{
  "num_attention_heads": 4,
  "norm": "rmsnorm",
  "norm_eps": 1e-05,
  "qk_norm": true,
  "tie_word_embeddings": false,
  "lr_head": 0.00657,
  "doc_mask": true,
  "train_tokens": 196400000
}
MLP neurons of a small language model. Each row is named by its layer, matrix (down: output weights) and neuron, and shows model dimensions 0-127. Each number is 500 + 50 x the weight over its row's rms, rounded and kept within 0 to 999. Numbers have three digits each.
A block is one neuron, or neurons of one layer that tend to fire together. After each block is what it responds to, as a language model described it from the Wikipedia text at the highest values.

L2.down135:532395498497535582509469526360548501459534453559485415410466530491472491503490505482516520573550445492524476499464512451543475458538614513414514497532439474516472424498454581505558533492535442523495444559461527500559583398539511611475421513455460453536488449640507548498518451524518503452516509458479444551468482532531454466486430479456490528521447492598375463575471561554461555444551
L2.down145:518562546465559538475573531510496468485428454582428535478516446519507532630521521576491506470561482533532526504467512478540499484461540635453462435555592495601428470479461465522425502520488487550443456514496446520557551486526390511457483611510465504497591506527505527398521453512565478525597432493480481540486440396520475479555502469533451440550458518469506560499519469555502527387534
L2.down170:513512430482514464474551520492378553515443503540499550475468457516592480483580490515365534511497437440452478547462466429528472434450458511453535504533534468549454519414451387503552502546495573501573521564487453394452553418438650481492519486479448411483485520465480496534519538505568500485361541537513546441418502600494472517655506488410514551506565458524493473445440552546456416514536
L2.down180:514584514553394504536481481484493434497499461588451499558480495507553494554466488499519469442455454505487453474454461537625499477582528462488572407604529509547562425506416423514617496475569411559569439510489408450438548556487428447574441506499484449454541438491529465475393518522522512522459418516518480542559494521582508498505533450447502482462469550402493457430491524437541529464438
L2.down222:461506640440408557504385399521577550476510537463541422489470539437507564566510560466575533513443393531402449549428552574484453456440478527551532519521515486536504509534493532525422414487490516481569391409476450618539460408555555488496535470458484500461568476456479538507592528433521419536527485483494451493522589582476479547453460449519475541441550439511548451526505458445473510454572
L2.down272:543461460484491603367426403533557506502414465415511493510576511503479458480532478459452515544462407463518560401512585449528458538522543496523569517495439473496458488485490479505579549487586531542495507450416436524558573503539552412470558466468446511552562504550481492447530568469517523524489476549560471599331545495441508560542542568453459496493503505569515550564501397512526405495505
L2.down329:425528585466450527553415460462436433481447508434437494482470534452553564541529543469545498575593500438462553477568445614454510530496540386526472407516473480600552494596505476420517503437504537517492462573548508486482544483488509461493520518518449451478477427536490531528547547510465535636588491662561525563443538431560439483515533404498477472618552435515450443455496508537418528529485
L2.down366:591454521489550566513471455469428564545455470540490494488470571537610550460548508464553449523543434516456461480548498501622429511529519545507603501612529438535540543513564520569547532419493476447505460561554569465515491528485460542482451443470485543453597408461529504507544539466513528514533523498459415544515554486487487493512589508459521433520486447513566498564497563540547467521515
L2.down371:499458525482408512565401479494485510522517481501441528583581459476524498469471396472479586542548539567557496512441536570458529472547452457606474566486433586625462473495414414519481493534582538487348540508474482376496507472527539539526448571588563526473426473525495533480520403531476505540513539477535528549442461496505545545515508497550386441495441465516458446577432474460458398570423
L2.down390:527501505574458525578373527475476479428495467524500539475493456514545598461554520442507560538428483489487444451444492538506471454418539555488545484551521417589603482636546535565577494532515539553563416451383481493435469420441469410453558464389439485511509450551544483414504456488490527499531492500518446498502452484412534535568377570442589492502549559541517537580562555538520496395463
L2.down428:530451544593603470453428514492536565483467577511469472544503472386475488397533572483545424450547426498392467550511486486598466465474438497521519464440501553551453540517506415515503496517428484572520499588468402503498547544516559469458518469515435486489542553494552510548391431572539563455497470414478478444565537531445570488559545484514610498504398516556544533494551573577504475511577
L2.down431:492509411519483490542479431477618482512547543503538559475515518453409458465503572475569518518513519393517604426430647490461467462608486435465506490525608430536604574528466589552569508426609464469495514493523516509471535545490425469478540466481478431463448379490525523564551542486460470387546500588532459472511507450469522549466587531540528418429506428443431528548514444566502531487559
L2.down472:441504349503516535599465407465498467615519448498434611407512643569572508477539586436549516549448452506422483505519516530480529556507368524527468484629550514534590429505465510561468496438518456566582524520483485549505471538534485376524518437460474511487475494495524463548558482540470471471465508477502440572500560526555506588513446502574536543474440454489520557490539505586578447470525
L2.down481:505504530547511587484488453432516542401501569583528486553557468505504484390535428436564565512424544449605578506536569511449559480445587572491528500477510513583532522522418400448440492459520521550558471512425458504498522527516539499443570520479395567419534493493520481542464513496472505500453471523633555593475489424430429486526447520479446536417513474520558492511482490482477429558540
L2.down534:561499495555579582459577526521473525513565466468417426648489548491509571511592492449477380495553473499459435572421498447639501453477492478508480601410514549452485455461434461551555546423421495486502517423532560514561541490444468555478528574449503536464489495490483535470573557506492575573566514494480490562591524512481513415444423505512430581542496489440471516463390450469412538491482
L2.down1001:414449500502538559497504579449499485493507425487465427521442582472442597555501563442469527472500525475536409490534496461593528488575489472470466456554483507527423421485508477393512464435507454483489395548501521464561535408521520456576488422492501484611492551549515587500438517493420557515585400485549568443514508461545441524460544473540494588559478477534432464445542558565423524502423
Responds to: Mid-word joining punctuation. Mostly hyphens, plus = and | signs, inside compounds, year ranges, and wiki markup (three-year-old, 2021-2025, ==History==, |---|), and sometimes mid-word pieces like subgraph.

L3.down94:507437494540578424521519505530479545561554494497476533466486471557495536500494539545523494628546429502469538574514458464573497487465429573532502567487602521436411448427455476483429495567624446482500491441468484588489526391504468447432505581549577517457542521572439405457515518483556439469493538557468506506470528568478488515540494498493520416470482573516577566591499435571416555535455
L3.down117:550435473592453523516550475434543582479482430534526623541516486553505541531527426480529471519524506517479459572513455456478427528548469462551490583544537518586446472443373522423528510424436555530566482444384524470515456484512552552491464463517530549577512556502596564439457414566493534454489507449508540466527469531506478506464565536594467544499633549542501482499573498571498477590473
L3.down434:456507474444505571508521511504510450520470513487402532512464598420539500453552519565477479469406540464511533601494501501465572531513507577496580494470520504445534504542507511567504618486492503557511468529435482441516449435439519506465469537498497554550540505556462534476463609495400522539493442565547510472560482503543471526544484500548487401538495459419541497493515456447518436582385
L3.down996:559491473524560458486476433408548498550377514525447484441438553514496521530509488507507510493515635501533454523504529490428499476515469434615433524495549556502509478500580434508454567566553541520551476467574551474530483510535528517478518526501603577491495568477595561452445540355382466483482578534565455394559496482542553555463482493549463434436441458511494622516513547492505493530502
Responds to: Structured field and row starts. Tokens opening an entry in infobox-style lists or tables: field names after a dash (GNIS, Former, Known), line breaks after table header rows or colons.

L3.down270:424558549555463401593429503412501583501610483486517509504601394473483494513519502416515457540440438535392494485455561554388506415527519451579510581591546503546478513448541506536487445439464513452495529500558573471535427475487508538456490486447468458434527528467452513559494603546507486542456537563599473612397518489505512531507548521410454506492473431523486437568589538523455463507485
L3.down534:520485423484513491437449473518488576458475520500466519528449432529485435469540470564456537485535485410439466595563482474423610467459567509523489543447417562513480557486551498446504509492441546381525590443533514453441543458468545546541532512545518480484476481414537442491600559523541411548442425519652447520494486518511431574533492502461465609496518494481488484580372510537524406522455
L3.down566:472472483455525452500567527480452542531580575461493493620557528402506481527550458489536522517535425518444497547410502497488432470447496544504501513547476457497469521341604595547541452516528528561398624410474466481418581454437558557514490485535451581414554497491551519498621477470505529537408461503523423523490544558533496548434504506415489473486465500565461472555498515555637451559490
L3.down632:472534477508497490604546481435496549521467590468452555547570455556515505432497512500458522561565516414481530439407502480568521494429530496415510502505472413578554562459518507544589420523519600524499522486481505483467518471440603577453497524542383462445487569503491442539487552566525480597506436481516429567514431508488524485495509560412435542408522486579462510537472560470445451434461
Responds to: Table separator dashes. Hyphens inside markdown table header separator rows like |---|, mostly in election or sports tables; weakly, word-initial prefixes like re, pre, dis.

L5.down739:519486501587452589503507529515451500557460544520518559481515507530539456511492597480585533543434552525562472494511444518461603512562534334472504448532465456437436521544502469482570544511486500502496478514481569569458544551486582498498471461497374498571453470468538461510358578397509574502487511456534428541511515413488492539464505500550511399488544500448507530523577559541454441525428
Responds to: Area units and "now". Mainly "km" in square-kilometre areas before ^{2} (3.9 km², 29.3/km²), plus "now"/"today" marking present status, such as "Polytechnic, now the University".

L2.down4:530526443488421536488503479412539443475482491462484522490486417424539469458532520557487536433402490505505480477433495570489495449436445551515525474462518534516514474566553585378444584567507479509436486517485546590620477516533399516606497520482466501484575495492374506409479519509328501504484578600542514536542486476506487490469414507459476499472389528520468415473492555462512536517436
L2.down41:499445556479528519432547435457481557502477525580398561599479462481469420450494566507508416458534533456519513413491489506508511441455516466400474453429588606504463431515439570490414475481428484527520442484500411466513541449520522517528435435504416467519501511459508543441506494445461525452520535481567566536459582449507482395483499534526592528566484519589488483520488516472460517556539
L2.down51:471629518560538536508518432565547507445503537450534532529407427493471504528497540473450482561493570512501566538487362513506548495603433436526508462510430515450416486501433435462517519405482515482544449480446590415441470457466573500503448439448441446476506447435529460598495541489478550549576479460608459563540458505532472497430510514578518434544489511479533529535622496486496470560451
L2.down90:478513558539602453392511512542522560496406421528499548592527470523430472546454517530526471443487502533482422460576481508556505564491507469505522491394545485525444481528471597466504452495453561545458446503569485459502512452498485475524402464492499477573478543592487557533498511479464435456486524502512519640502522450435498506550457576506455554540547473554500517518445486621412418526483
L2.down131:502545560481456472371568423473534496410502549530474567507490518521565480557531553431518457545559476507456573520519446514571455359533466539514562392529542520512557429445415529408545548448523578484435471551581432494522502488499522440528539463445494312529413516448498439574529527468485450517535561575490515588446695478542526467553429540556493450458537525562516406412487562501507480542461
L2.down141:423397532517617534423484505521433456490559539401558510586455540491384526490509503469504501559495564512512455484556519588599483483473499544423486500472476504510495403508538630488503549523514496472520468511470509492491465581449557463477520454478501501545522487424475471571490476479488450436549583492581519554543387520461509527491493523567524528530605557534462416455485491611521539463435
L2.down221:570534439537322579496440447458509471484507481532530526481463498472690524503522556455465481537489489452533502473487515568426583531421517543555485367537475437541484586463374480441527544484493526461542518500575484505476444511446442476603630418528434425532464569427462472538494505471533503438576491553510537525479516453537513425499464500457490457481544520580577534416436553626468504517469
L2.down273:519440493434416450591365522441512456456565529560498611516500603597571518465510479504500475500492512456476533432460494589445471459440470478542409382384592471439438459488549521499510459495512480520451457456426507561422451549466517418513585555374553462468494514525509497481489532440475571514382507531571477494518479481440474480530505477506481437406480470486512489555556432458497496610589
L2.down301:514464515538474594527508507489495440505492569488482461506464482554562511507533547422576485470506507559457499443551482501589488496467579419574536433604558474585513539413623493473444500536600515545437427510509475519453500505526577596599525472477469518395495493546547471490473547468514531511521556519540527309602380466555547466506571451490476436447454445563554562570581605424470607494470
L2.down317:505487504496495519543490412472539392516491588456494468461472450506466474395489513450505511549509461488531465552529520457554472460562512517510525421516581398469464628406527409510443506495539432487548594527492468459573479522478497590451444471511456504491569551581479501523443550548499378514586505488481610537475443366476558458489421472556436455570454445483523503450508576509586602513517
L2.down340:521503441562503455486479427563607408482509519433567446511551526433536512433507455586448540521540473418486462466452497559514430490474562493553409528432466493475450532438465532426427403460509470528505580563438456531546547460539503570534414478535518484510508412450507529526406482541462429538614491647441496487505499561522420547452593400596508391546490512566488484487496485590513458545531
L2.down361:439541574531557615452492463508473495563501451468544597496558561496484490490520521431480551546543484600546496497460499471522457463480479556536500475520530533520461458592543550492662565531492581506469350445492530495501554530517494567471500481537536576518524469482531612502559561437514552436546427556569554504509542429502532592501480614522424505473504501495529557523605509550529457498523
L2.down450:544501446481482458509563433438490497564376494557515514507448533477509510433455489533537512448531649412454542371516618452521522404475486488532452452480465465452547427465548501515557472386531449502416524428459520384483537458516556473422518584453511473499468520521421528509529485507564574425539548436588469540531418463640473463485555529539481626453406580542423520462489451464458520527512
L2.down866:450550580492515581556462514484537504578537509542509465454371542565526514432446493531534474466593458485479469464517540550520495548486465459540470575518437490528526451514465492537466539472504472519468444473537518441496482505584594528469491453569481446470457470556465580490519576497605590420556419509488416472464520480473484445506559494522450535564466365436587603458463441542592480454425
L2.down907:398495575438467451492523419387493460459535508483419560637478466534553509498428471509527408479483452509535600497491471541517538551512398529381491477490531615521574423534481535458433608506465557507578499473534514510529514518553488504530428381466449524457471584501494491439500536446448524420497473483515588524489520422531422523499513562418520531667436501576487509436511482513483507510565
L2.down908:421461495558503519453544435450543534465529475529464454502516505503433513494568466501418497502523388568493506517495594492483471433415494508495547524534516498587481407564518560508531502448582469447505481598487534514497537567511552488548370410559613438549552511584524546499606481440527433429509533547477532472550492480422538419513586579458420504420374458533503439446503453524496489535494
Responds to: Units after numbers. Unit or suffix tokens right after a number in tables and stats, such as %, m, ft, km in "/km²", and the "s" in "medalist(s)".

L2.down29:586574487484540491471545470497471552535556577578520529477439521609450461457568584442490529475513515504414454469522525462478464552532448500546406454490490457547505477487444486545603500475462423470468508516636454479406515498510463539534467525422514506506540554493478416403516512366422548468425553516512522500457506478445501445609522482460458503459509461530382588467521543553533533456494
L2.down159:391603468441550572530461557481539539483521574513539547473441527540522478500510524440484449508544466551434477517574570428501434599483485534586593454464489564456537480487566510541541495520500505410504450526480411525416500516511499582424498450436524455433441584493422512519560544493445517435602544428482476522485526513494507485446481460425517475491542398434419586477535457519544528437504
L2.down186:399564430524547491462441626536443458457540605471574461471458589550559467482471525561499608396510477650485538503500557567519544476536537542518454496563598496471466513451540487469501461484529589504457547516434521508501573442433510495508524430467502486457493452480572489488458515482494489541468558516452455511480443480507475417533496483527445459507397460436536498499558500515486597477481
L2.down224:483523541543457491393458465475520438527442493529567550509545457524505431456493385442524462521411445523472567522518551456493510479491617440550572497492449549501402460449491462436496459465512538487499479576508526468496604573506451496495539423501589573514536461470534640553529570493468550438416524566449531550432554569461546489569527421434443384545553429635517544474552543476529498464600
L2.down235:510450504514489503444459596560488517525450510439486504493586548553485476544478522504477536503543540500413527447389442484530525616539461446477526502526504476518408478439488570521481560470479439493460357443429536439448552514472549531471492526580533473457528573540448579438518487533565431412511614562429502435486473424605395457557501574527476491443470567496511546523512477545533456435503
L2.down319:431524501454534551518505565465480580479450584463515515499508555536582428506469400520608379483474508514521521552612512471513446546524570526473451448427476514480544527457559501505440468456479552440479454547476468621390494493393482552467562418422591494491495517442453520476485401454499426523505542523511515464556504517477536525550469430505575475562580443445468502580573485547545526473483
L2.down333:555579476460551494461534467540468466568530436459458576508516471487470542593527468489456460454411527570548488596479494530395481527574527570507496462469564494535525489412458506392487442483527472472508532564539516554480550587561458504495430502521496569504524584448498565504445587499529568497444596453447621456502552593414551494506548547574510509553433480539520512471494575455481516458446
L2.down359:586516483477488510474395547506497475546406466503467433601584571508419478596438530613422470430500565480481504576460483532426515422462577454476454434497422486497580408514528538482489468504460496537510408510494500484490561441545475475499502567536521572527431539392515492439542487484568580440475498496431527431551491532507441461473525569475600512372567559466526480602482484589498530452568
L2.down494:398485450544401545429467459493514538501504512502499477527517434437513514480488482474495500452488568463559445571503620573611384530467450559550512473508506569461503587504466506428386514522539481548541571473465530516497458497589542554510551396582470463476533509507424638428432473500443517442444414513528431420569449397460476460470526504458518554524461513536459533473468541423442482509448
L2.down580:608523517521445556544494451563503560491459517406444560501550447470456527476442559466494505487510480401463465512447468500514490486513417569544584471428420503537526537391515429549642488525494526496556392558489528470500464414584530464496493536543488540465536537543538496483521553459533537440469537445534540605491472512487513506512533501535508414553590438493559397466518543558509511577452
L2.down595:475476375482501521541419415470469530470561552574507484548548532531553441539512571447552458539497498497482479525461539430544462430565538511589495468559442539489502544510556438535513471491444470526642494517568546512473437497452490503503588448535588442570458522494556484587533558485456479501526433499473449547557522523459508532496488496467518491460531519460553520550483485560540559542574
L2.down744:493574457487551549480351468570527451493459439558480507538470566424542502462500548565464505486517462548554524519599435504476529525441499538455573444532448468442590523581416535543498473486602600455421485554525454512364507495555491473415481506463466485555476438416423535586498502471550443566502592500497437452522464486511527461526438422509495549521474442518497493429523583567467475496499
L2.down805:525505514521492438424487458430455532405555439490434553464529449492522529449424566599561558448351472524467482449505547495461599473402406417536391553652472614497526461428529543540433465537460484580558441547501471505444427508507435482459450533441513528572515527545457468442527551541472518451457583505470560594513540439529418457485409505504453524494528486552439497489418505386591489545588
L2.down824:479531578463459453506435481488366449490516503383488510617522482489459546588535555565431464525417460547527545596449541548508489430461563495494550493467415417440499499551571544527450564492496556421461535530502576502419573460465505511525507502484508485527555621490479490574549521454503495506529563488470517583466366432489525538496480444466500434522490553385465533587510538487528448535455
L2.down828:481547583554572551470504577536456552474512520485561427575589490477517566587454397433520486556477508500545521492491490558487491568512565479474548506420495438516417433418561567475486464411511545528543522559429513424473457436541478511502563448510507434531483505506504573500557546468465522548508468489403570399533482577510470483544480456539433488510606463463541501544497479513601457406499
L2.down836:467481478546466483487505502510465482505424489553361533499458546516575490546444519497445456465540470456465536531474500511614476461439510568442391490458446527600473517484483499486459498460578480496510405551464462414574524497456503461502599518558537444561484410399525492446582506497538543502428411506454507582415505472481473536489478480447516558525566513590444551498535509481551469409536
Responds to: Determiner-following modifiers. Adjectives and quantifiers right after "the", "a" or "was" that limit a noun phrase, such as only, same, first, new, following, and "Notable" in headings.

L3.down44:414530517471524476537467445438559540504479539497475524526531468484504556403563496532462535559488539481491462503541558545464529507421541444438539446476494446531449432508447483423550457458545497552604452471471543538394426561494578538452507545489463511538508492455420519482370443619480518508506476518598454651512516462449458561470554549524550478474483506507478505476418417498518455509430
L3.down78:426563502506448601480478522469511505576559420564521455527485449542548575486454517518630492579467496483387494549561475555597471515353463476431604486466525492419448575480442501583507478566547575443505503519515458475533524469425510456483499495511489483595547464483460579499543503491524463445513476493551521513581585489470494540500476496509538464547489464459566547377486542547495476576413
L3.down208:489401489499430556518541459452460538545498450522508458500531574516450504489481511404562463529385493531463553602492534626475483507467518508409551511558377496575436420515551496493452514535587551453443475540445510547569545546521500548510525579490606561500571514525474520495554545401503382476459552477513495480501490516542510507434527476515511564571418457530471598439554494542465458486479
L3.down500:402511473488484557497510569417450554485442464469520520553470507469501454459435491462556519433325487471409493514459508545557509501428514495508502459491456567580450430496604523471466502509547516519489563480459570473440599541534568592528585535450566515449490494429524608521498518523477589515422607479488512513490490590577468490526521472506514495487430397501488538495460508540471552467478
Responds to: Clause-continuing connectives. Conjunctions and prepositions right after a comma that open a new clause or addition, especially as in "as well as", also and, while, with, until, where; also blank table-cell tokens after a pipe.

L3.down171:447480516482469515581516480501557451496545596481537485540529461460506595524464407561532511529495508438530504546507508460486460463534569447432466548494451543548463531475458496452482530432511469549490673531509552488429470465427464481574564480488523524520413460529543579430493486524526522533525400438484496347452533500446460457577454449557488599530518502459591505598457507467477441473506
L3.down562:443513532428353507439541461462476502513562599473535610496434577563473476549456536480534470504547481521405476544483568491518339457463468537554502489517499507513455431419548496461418508514494532479525509562537489471417476502447516460462503535542503402550480434418375535413587532441501422551459529444549585546598572459439473494550437448585567506498489428525462490552580432527416492505553
L3.down823:513475470501406471550520504528506490606419415536503527416456449424504465523519451466547481528537477444535494496639564545496549450509496544416503498445532508559456580524459499535412485508517561530513561496536539461458511500512504444527527447483541467464482454512530605488453473470476523506560556543398549443497611539521473537525541548499451512522518439506533542585380563562468495476532
L3.down965:371533551423494528368587494459544522487475523507565558572513553496525482559445508536523440488446638559563495489579503548523463487483568505501465497491442487518438474478552506469426596485477536520523480527496501409540459447420518544524570488526562499572437422505531572382527485549530449580459457521549513488476566614532401520476507529530470564576561533408423461484394494536526583519448
Responds to: Ordinal and superlative determiners. Words right after "the" that pick out one item in a series or comparison, such as first, second, same, latter, final, and the -est of longest.

L5.down848:461450603570489582614510516524540567441477519414477543453509496525490471492463477436439517548531551546476543494555500482533467539471552581586563499441462462573482467529596513493480481526545475484500537391466437520451495489556520442447574527452496452504515437452526423499591504467532495496515487496513509517481454507496495560486470488431489571480512485428449445466468482522548591522523
Responds to: Clause-linking prepositions. Prepositions or conjunctions that open a new phrase after a finished clause, mostly with, also by, after, while, to, as in "With 20 medals" or "defeated by".

L2.down17:427517619541424518517504540526466487517544409525567538468414494508489511408590482450463476466452546469482494558560563520526478573448465545413525524500581487612523573447501465411486518573552514522567467465497441502567576423508518480462494485468447530492524506486483562554541482450538539519528567492535496511514396477512441539479418521498500477596589457491469455609385491605498491531474
L2.down83:392491483473506523462530524442627484592423584555532487463451504455545474608510460549533569545538453471457549525554675450514510503440436455480392437505503537531507485553507548424501464480498428480502576458485398551463465481500521516436526509493556479522486446453551544536540538576542494516397503522612507516515567462502441477480459471524509457619517413481527410572492519573503455465492
L2.down115:459543526558487486486560578505485611480546370529442496526533512522518486520454482540565510481516547452523398510522543470415556512511494450641565419517427546612505551541471410550525423508478516516565455547585506545421497479501542493467573502513501464601577530401551513474464521412510414489504445482569529522520441522498517509518521461510494536416388400503471536449547556515526504470497
L2.down177:436585470470486554545438525543514474468474414553525602547434499539543384404426581400486471535548436546499531598512404504422581504534460485519448473456484546605413483449532486530501520491459480554430450517495463500465554451453553435512512528479496524458578552524501408448537587474537518503462406529512448479529450466502542536447491577485378541524468469495482474459441480617552486435537
L2.down218:486436537497473439524477473540468501479474541456586535424595489518497406443416430510537436429422505520468427581484543568541497521457541492465577422463474539516615602572560474433444504516496523541490390483563454520500427526535525471453497484468468485498514551487560521601485369404555427480428491453523498499517442597480481535471512535538560485428585570435535524574434574583456479552520
L2.down284:413510510561435478477492478339531439503495484470591521480528461499535516508486469449522376497524552466510551480512532478514501480513549597564542540490470420541485504513486491486468499491446465494527542464555471530547552546532523610579486467526504557517491499518543564625470485494408431461539568421513487516474456456463472516476387570475570440485519583578469537422434430502507476513482
L2.down557:453456606507489549454536552498506432501431569457416461574515550491589395442479530530565403552457500511563451596485501461556451498491488434502475443413549449516505535575475477426363540501564483551429458505503418546456522547463416520503450502489514485559526470483488441398437516573483474439494561537449520496520517448440523427520481529569486544538474418452584510554507480482574492483498
L2.down601:486600485575540440402406506574466498512429509489482521500542455469396542570519495500525452524525465539546459487505476488465562509494519518425458519517389465454541488468493470476503477491438532591516443452461453523461428547465504467489577550502483465453555521550550396556485488500618521446524497541436610500666598563548434466428521598441492542469518501450593509535405549484525477482529
L2.down636:481499485503496536412477494538418438552565485536492535524525512426582472505441489492535465421539468551496440404493423394434388384588518453577452502495557502514492516471526552539599506452465532556582544483510385515452492512397522478478509509537505486548548420567554398466495526476399490486504535500482541489560483516503522519547487455581455422463542492455512426489550591472548477332519
L2.down651:472561480388498452568489481448381391478454443529507462488487492512580537511520516500626506434385424495520412543445489528542497478444448541539531509516567444492592469467434400541490370528510610437476639549474567551414499438503381470475474481488491492547545555541451403540397590485518516555489479489558534388467381549513560545540514481516562510523519500607480532489478497448460472481417
L2.down783:473492386397466565545467564454465491472492469514470503579568535589525457543534511517457453513590479489543472487485501537476463461473479502428512529527500588452531568540441535514487526525588542460486566502373558478495598455532490473476602432477424425595494523587496505469463503517490541545551565501534427523374439504567523538558481473459557498428542498467567572573473530428484518450471
L2.down790:471503437437531461447464479429521478518469534537525513512519517499476421544501455437412491526444522450497454488455589545466493530503475480429560509530448566468493452466545460505462432415482494498561470388476536558417492540432453519610436536456529492476532534544477589439459437478493458499446554499509450496502525525546575575524522495488493529368432540594441502442476440551558472581576
L2.down803:470453531577578529441595477477485525492478523445475590481495486561505417433506522471501602515401491552452556468434537486567526577461516483450533477539514559570515515400485543588491532515540523535447457495511515449544522461493481506505529569463506462456514532562422503553579467471396472595501556635431498430440433539506462442528472477480487549502526519515515584415556627545518435445447
L2.down868:431513524502562423548347464471571598476494524519560487501475502545496440520489501523455454514525548487511490494573471495555510558590456484455521550395548515372447483483503409531466504482469457451558549517552555585507541482483528548483489447548559504491550543511482521504548486529458504563446516516483564460429520494453619557490505406482512415565539524569407477459437497419545497528520
L2.down893:537507508559512401567408581542513526488441554500519466410513505448596598520571502504492542509606509525567492425512529448439541514479509518498507536467430538454449412453507428478497383453450458512471555519526471481563394551500448502479554481413541527483487402427434459514530545488432556479501535594507538465498484535566391534598439514482444539497513520534555514459525566463505495562512
L2.down957:510423538527520454482470519571514530494566486569469569435516528425514438418408473418555477543467591400542420466570572652497451478498540564512475431395532544464473494475600424536602527533513405553494527487553565510525471505490514395404517523481578497446496432465500564538483479452486472521477414484463487523395497472545596504532479509516527430463514481515553486482435525489500458517540
Responds to: Word after a comma. The first word after a comma that opens a trailing clause, such as with, along with, including, or usually; also digits after comma separators in money figures like £14,500.

L5.down826:485563573531498477415470485495571481571466642474494498448544472481438511466497408499445477500492497395450593525473453515460545495468477480523506539537442514513474466477557399523506489449550582409481445535570512456409496461534484464503528553625490604568511464567507532405570501522568483529501500467523506397544612497465524556575396524532403525580537499442522517538411442526503416442413
Responds to: Quantifier and ordinal words. Quantifiers, ordinals and superlatives that come before a noun or "of", such as every, one, first, any, most, and -est/-th endings.

L5.down72:533536439442457502609499504525463477606485488463482550459467523442513448582485507538412445481478490478483413513408351574473535478508525478507624475459506522403543503408543438517503482461514555495498527510461477507477561571366499473473527564516494463451490551371468514515556450499559451573460437495492488521369499533472496433563417511515506552394525510534545528406514543477478476460488
Responds to: Markdown table separator dashes. Hyphens in the |---| separator row under Markdown table headers (election results, sports schedules), plus some first word pieces like all(iance), ab(c), sh(ield).